Weights of a small GPT-style language model, trained from scratch on English Wikipedia: MLP 448 SwiGLU, rotary positions.
MLP neurons of a small language model. Each row is named by its layer, matrix (gate and up: input weights; down: output weights) and neuron, and shows model dimensions 0-159. Each number is 500 + 25 x the weight over its row's rms, rounded and kept within 0 to 999. Numbers have three digits each. A neuron's up and down rows have the sign that makes its largest values positive.
After each neuron's rows, "fires on" lists the tokens most often at its 100 highest values on Wikipedia text that the model never trained on.

L4.gate364:498525475484498504461497546482511499499480485472493543526467495503478485501481509491548503481552453513476523476481521505482504456508455509495544514521492532514559483510551512515488513548547493557481484478513495458509471495506513493539500515535481513518447517527452513496499493478518539500525512506485519551502500482486516484467495544475497501535487521548511487484513459520525480459536444496517542499480541497545523497482479484539498491509543514507491530500507500513477505475487528
L4.up364:497538495498465450506502482492493534494512507509461526515502499498469488528494484480507499498477497482481523495485524483500457492513481505459486494505539491518489431503529499510472543551502489524528456452531509520509460481515550458517534511484482538488491521534467493472448497474512521533486501493501535462513509515435462488499489542491487498548503512501498466456484501531510493502466500495488521508496504514497553478474489464495486492495502516554490507484502524489439552520436508
L4.down364:484527465473443495537543530484499526504486504462492500472524486486477445503521488507476509538525524520504526542471496492482487484481543485502479518568505487505480467524525505527546514514505512512475486488472500499505481517453559488519492503499487487443489502474489534478491533497518527503496523491497542480526522456469511476502497524500481523510512512531518509489501477516485506474531442520472513518444486508477548482497498452448470492489512523509471495458495488511483542551534534
fires on: " off", "\"", "%", " elect"

L6.gate274:518526516517506463521474513454528537521539480482502479498507492505510514501524453462475457472507493506512474525465531487497445473494500500495501505507550508555474549473460447484522510513508511475507518545515503480513535540498493540502489486465508486532508478515537517507555489506517525531503521470512466548498488511494531487492449521482508469537508480504476470501517551542483501475490455511489521493499494531514491486500443514503480488492482488521493448486479530485472534460459482
L6.up274:494556492450483444513522476516529537541496471491532523519500495505491508480529503522539499494480446482530512513518530464490485520511545512489492482527537555472471478531481473507537488525483485513481475494467490510507563502513521511470510477486510500523478518512505512509540502488500464524511521527492467539478538507509487480500523505541499480523492496503501462496518487519448496533513486523464545509535530519483530507453517479483502524457491518520518492509466476550432484456510505
L6.down274:523485479499510498477463513485472497514526515497529495498492483502511511544453503452476425491484522487548479530507492517489456461505499496527520498524546478530448504486500472483499532486500529497484494532466450505475487470486475511530475471500474540509516497564491550489494507491473471529498449500510467542495465488500521497426483472521488489491459534489530482498528496471506500471493530498455496475483500528484463501511441506506463485493514512508508494521473488509530515459504515
fires on: "d", "or", "and", "=", "s", "ies"

L4.gate343:506544511476514515492493521500479483491525508480487514477489523536500520545507511486530475484530457481494485488509452467517475471491471509487477478557437497440480508471480505514487483532478478497481479529483545461458480533527470526511504509490481500493445489519494515477498506492479512515485516487517533530489572503478483543516468479545495544554518509503529472492522495445510529506459473474511495480491493524489491482464496480519452483525504532498477519510458552521488494499524520
L4.up343:559538499486534495514490527466504480493486511469498519549473499501520498538464482517535512525478503467517499445485516463498488478521501523510395481525485493470454467538497510501486503496510476505499485501494512472495537513543506504495560507487467484514469475544463510479509545486501523507483508508465491543477514517450476510499532540498498489489504495510478509532484531519456526466494489491521512503534480475538481487511466482526480505498543512500453534506527541501520510494531508
L4.down343:517479528510517501516531520494486464480495522511500515470487514512461463505467525472543505501529485500532484515481446484491503472502464452451498524532464493479452545473488460488460509529500508452488490503480490505446504504510514531440507499483497489529511457513502485478445512468516466535475503490527510498487565479529485507504487484526479511492473490502475458516534500485466459513503430489503497498496479490482500502477518450488502532491481438478497496481472475492502498461496538
fires on: "em", "L", "ard", " |\n\n", "X", "port"

L6.gate232:494474533520515509536533472485517548502526524437505484519486513514559514488523498497501477511529481477504509507470460518467490495503521461497507488457484519548490471496501509515472452454464502488491506501470436494462505461508483514534478516478479513507470525505555473455486499500522498518491495464481495505489482478506500499494498490545496522500491487522506505502474578542501493513502497487499509479480486492503558462481475525491478511449465527485491476476461544489528450471462483
L6.up232:490502500516481503508525522459543537502532519465458515483465477524522473502490479502520459507506529509513503510474541495508439480512490490435437507521470535522519502463473506466533453489518525515496454520455500493498501502534518469509498478479494530511481479510496506491522490454471518507435497495481473514524518487514503527483489497497473525545493488491497488504493534525491525499495446516479500516513549506514508521454484476520491528447519491506515466466452545477465459509477511
L6.down232:476463491488464503503516474504506508503522464516508542503506460534515499501499512527464463530483490469520543493460478526506507530509514453477463529517465543533497525480456486435522496503534465485497484505456470467467484504516536500525477490471492485533487509506525505517482509526473502495573500465504453538505504540491526489458474473515471494489494476520478481474499485487550513478516498456536496452499478492486494548493454506470482478476484501488505499494531467555478514502491508
fires on: "us", "is", "=", "ies", " ("

L6.gate139:524539485496528508459503494492495461508569491515550484501472491484509471485494487495488527537513459467504525499482496495523483448509506518496470487493560476495509492483585514457503475483471533524461443487481500475521515498513508494514512500518515489474426547524481521470497533504501469501530524509495498514445495495476478508487492511497568500518492497499479477509530528490471507489490504458531491468493539515506504497444483508454484481508502520532525518504473472502487475505477533
L6.up139:520473516504527462505461463484510471463492533509476496492525536483510494467448550494494482484502488478535511533512536457493475495490537460485497484507503497478497516464484488457524492510506520486515480532503484469532484479454519488491532521510512529511479518525446525477482511481499542557536523489496513520466503497485485484462472486504552456543501502521514487555512500504468508528472470503556458478494477557494474549521510491477501506542485481487528473525510508477457496513521512
L6.down139:540511489445514506498472494519513505478517482510485527495460492503448495462487470485449518547519487506447562501538487533499517510514501461465484473477492530504533465448507530495543523517542513486484466514505481515488490526491508496533503550455523534457475497500508515506473485505483482500501519471503481486541471497490520493454478462547495487452469491516473468520525446508468491497507493512510534502491524492482448513451488494472522481521486495513520478514487468460482483470505492
fires on: ".", "hn", "ident", "on", "iam", "eng"

L4.gate367:536450536530507523479493519514490497522482507513518501500484513524504506455452498536496497503523493444505549477526533505520508504522511474495499500503480492510447474505507518443534510467503505530517469470486489497520531458460463449521532534519460515531462512531470498497520483521466438510534532504529480538461501517460533507503527500509532503510493497507480505519498505510469472475480495457508496517508476472493479475507550486508489479490526520506486457553469473493563530518511519
L4.up367:502496510531490513485534500480517486480518505503518552510501505495486490458488511546466453498465444435525530475534537514540523515512504475479509489490523474531496559498503477482534508519491437476505503485493445496509516517456497515475517512492497476486489494486513507480480489523492489540471499450533511478477491522476499525490559533510516494531509515502503513481511507494504532482516480482541459505493451501498484494505446505486521541536454531528490462548491480495512509526469558
L4.down367:508464525479485502502503457480513508545527467509454470439505503512473488472452501497477475463511530525501504478464515548522498517513530519442484512504486473497453518475505497492521536526509507499491503477475517491500502548490501514481498512499501518489511528513490503444459499564481512431502519499506511523445491464476505524465555502502491478505512529511474440499476535537516508512538463476521509501539509527510496473448452467505480496524479501519522506528510481485496525504508498
fires on: ".", "$", " Fran"

L3.gate388:512466486496494517517495491507489458523528493466471505506438512487465514461469524487527499503499520484498474521459493466494458493461498544513511505558456567508506438487481546454501482520535512505508480492481464479464516484487464494474509535512492504536506480525443514546524527513472499513503500523522510521537476483512513516509514483504510487468522525474503511458483504508440491507534494501508496451486484487485447469447509509542498536486500504489511476473474477491492528495507532
L3.up388:508438485495496548463513486487548498514503529480447531529457520513519519526503537505520518491491481508517504510499500472487474479467456490494473493514462528465504489505530490486461537486501465513500497503532478460489524543517514487506549504520487493523520524488470479527495540509482493473519507530442509522491503535498550457511550564501511496475480512543462503462541524490488448518484488508521506517526509458492495447513531518542503529489532506465512506525511497489484487508476523
L3.down388:513517508500515502525543493460498488497562507500477470513491543489495495537483566532525530504549469501487464531527501531523518476500505516501479527496465478461510485524523492482502479501501499460490498508533537449477523509571504506459487459457482516489559492454496486517498493505488491499469528502449516515479503525472512484484469541488505466518462517486492502498558473492498517513500500528532495515469534482502513495469486539521539530502482523481486506501491495518430513483475532
fires on: "=", "X", "L", "way", "land", "ley"

L11.gate125:509521489525494456527502485481484528523536516504551471480539484468486513516469512509523468506502486496517501490495457481508495536495508510426517466547501526504484512513491495473535548537502436485514537472475516529474536544467463519462507527523527514508465497478491485437493469489488485481473473521482544470517538503505531456520472501486442472483538514504513468493516511485509497447506521525497504499457487495509503507490508438530492505501514475507502520499495534478489505502484533
L11.up125:465474482525509525468486530440462473495525504475523502525504538491531520516516506476509490494495512477495482467501489503511487505477504499517461495536455534510483496474526485531497476516469465480495463477472489517505520503513511534518493462475502487513537513505495520543506501514451554511517542539528516486493500480499541491493474498468515497508473452518438551543528502490516480426531486500505467464497558531468507486526521506523517507531506540482481486526481517518485527534474462
L11.down125:452510522492509492517563487493545528530509491500561523540494534463511494511523490484472501530483493530508486468502512515538456517485515514487485540529520506546484503515507480501532510512540487508501525500495525488471491556477484496453502515507510538488534466500497496449518504475498518511460491496481513501499531456513502489528501504468446467449515500447537515481481464441495507510494430491504486469469522477490480460512519485535510496546499480535477522482480490521525483484489518
fires on: " w", "end", "qu", "d", "ol"

L6.gate432:494471559478508467444545521475508537506441497524494502515493479501483529486519518495516517564504539575497497463564535504499522486508485502527489520519480503489493550505498505515503506520526472471478518513494471516504469519448468509512519516503515532474485538504514487529559499530492525521487499508499474547500494493503483499495466474518477486454494465493464525475471506540497480502486530506442508512519517514487538510540512487504466512504476499499500433509525502506463503504487527
L6.up432:505524475510505486483495476527489490497463476490489549462507476506514496487499512514450502491493529528499512506520466498520502488500539484546475519474525511498449472501509493509514547547498454504510464528521477515493519534490490512518536486471506502528460498494491553485490514534467522524516557506516485525457474515508510541481445523523526464445500479507496505513456478531515452479547500476491503484488479495498511522517542487501527556479438494490485472491520452483457535516502475
L6.down432:499497484515517521475475529469534531505450548548515501476496461501513482476528540486511503517493522486472489477490491505525496482465517508510509500486523541527475486517512512523500527520523504454525492509505448468498514475492478509472531423465504520510486495476486553479488509477521498478492499502469482465455480545487507479445515465475519475489452475473541485508555504505537524483499491468498465508504509463528515472510508514513511522523514499526523510518473532549521531507507572
fires on: "il", " Dec", "end", "ec", "ad"

L4.gate314:511512488482480489516496488533515484528500507467508457548503458477492471514466481488489512514492565514545468507473529477492496504510501524485489498540525499518449450468481484495523514495514537516472526533440519504523448452518480493555454525532486507512507501429519510499506481474515499514431499491495538511470474485513515470502510473475513516501513487484510528519499480467477528524486492486514488477488511493508537575468523462492521515525496505504481455488484450499495507493483508
L4.up314:538537512495528464522480486513508511485448504482505529513473475491503459517496506533515506534497527491520461521493533499460510529515491506472489482514526498452395493505515465516510557486508521518498493537540514508530487484486497512509500492493507477509491511485508496518540453505517466514472515538482579507479495509488518524537477484503513493494478466482501510490486478486459500519481509514507542456493539516504557498463487513485489559525532494513452498524507488505478461494464483
L4.down314:515507478493484525480474509509521504504545492550518494512574453470476487505450518539521512493518531517486474446512501508528541456508509496506521486527493502523498519514495510472477520550477485494510519486524485482507519502510530540518524532463505518500489476518519504455526495494543541483476506493508452500513511537518516491523501502523554484519478512541536502493472447469519502518499432481523481496522473491487462506539479488446518527486469489527480532511494471513492525528539544
fires on: "pl", "uring", "8", " part", "cl", "olog"

L5.gate212:477496547512492513524502495505496477531452512488532535523458474484492479469457526539483505520496523476539505484509523504480513442504476510541488494505502521523493511528509518507478591472499485491515491476519487456533515493485485515526532496466468522503469495533502486478513494520469488474502512496508532562489508486480507475504509501519482482515477519492506480531478527536446511494529457486486524557506452480519459465461505489497476495524480547509482520536543463531523494526506463
L5.up212:510502530482540568527465488496540539526489531490481487514472502451489493479494522506472518559506500508533507487524536508515515439535511484506494447509484507495462508468517543494491523467509501483489506470481494496489477474474525486511480492458480520492484498523519533504512474493496492464533490498538492556501527475510490463481486523489492488534524479468503461523517510477511443435493505475526472510509493521539480483507479519474543466485519531506499489529563479559509501523504505
L5.down212:481492525527467495488494508482553543514531544480537511514485479512554518476506474452465479480504491488468502486495475444528453537542537521492508501511510490466476503465511482521483495499482521492469460523491490509516463471484508540453523520486514502475498492532522511477494524505480494450500499503500511511506488481473520562498472502544497499505488522488513471485511530517547472520468482494522508508561489445504532531455480551488479465542512471528480494516475474492465477491480502
fires on: ".", "ist", "eb", "ind", "ri"

L3.gate426:513501453488521515508535518473465542526494462470509507540500462490521488492474507467514537475527444497490532489519537496482534489547542487543478470513520485487504515503494486503448475461491471513504541484508518493564530504490502493560513474504532494498483532554528470490533468506487542501513490521477535515477568489482535489489500516507510462534484497543458524511497506519516493538513477502462498556511492494524507480497495483504513486506500550520514474486528510509502507468524470
L3.up426:502521475516488462456502511505435456503502504527541504500549512502506486511503531496524488496534467496479530524498505525476502493528513517521509506534523563536476522483484474528493515501484485513520530477503486521523514518505476498510514509512506484476513547480487533509509479532520518489507518472535523535538551529507506519482481466502468474467501548527556468486507445508527532512498481529470470538528482466487508476561516511518483480527547529519495490460518507508537469444475505
L3.down426:519497525502555496506534498527451497516499471514508526488537442496514510514465536517519525501512471494488521509508479466554513474501498498448485510510510525480451530502507513500536516529504501516482498500567525512545469500446544471542467494475494477503497496492482482469475516467506506535474542498507468510467537514509501460490504525484497507504440474485488494508560448483487545485499506493511481509500532521475475517507500526525490461512523499480512511468465472568479502497499474
fires on: "|", "-", ".", " |", " =\n\n"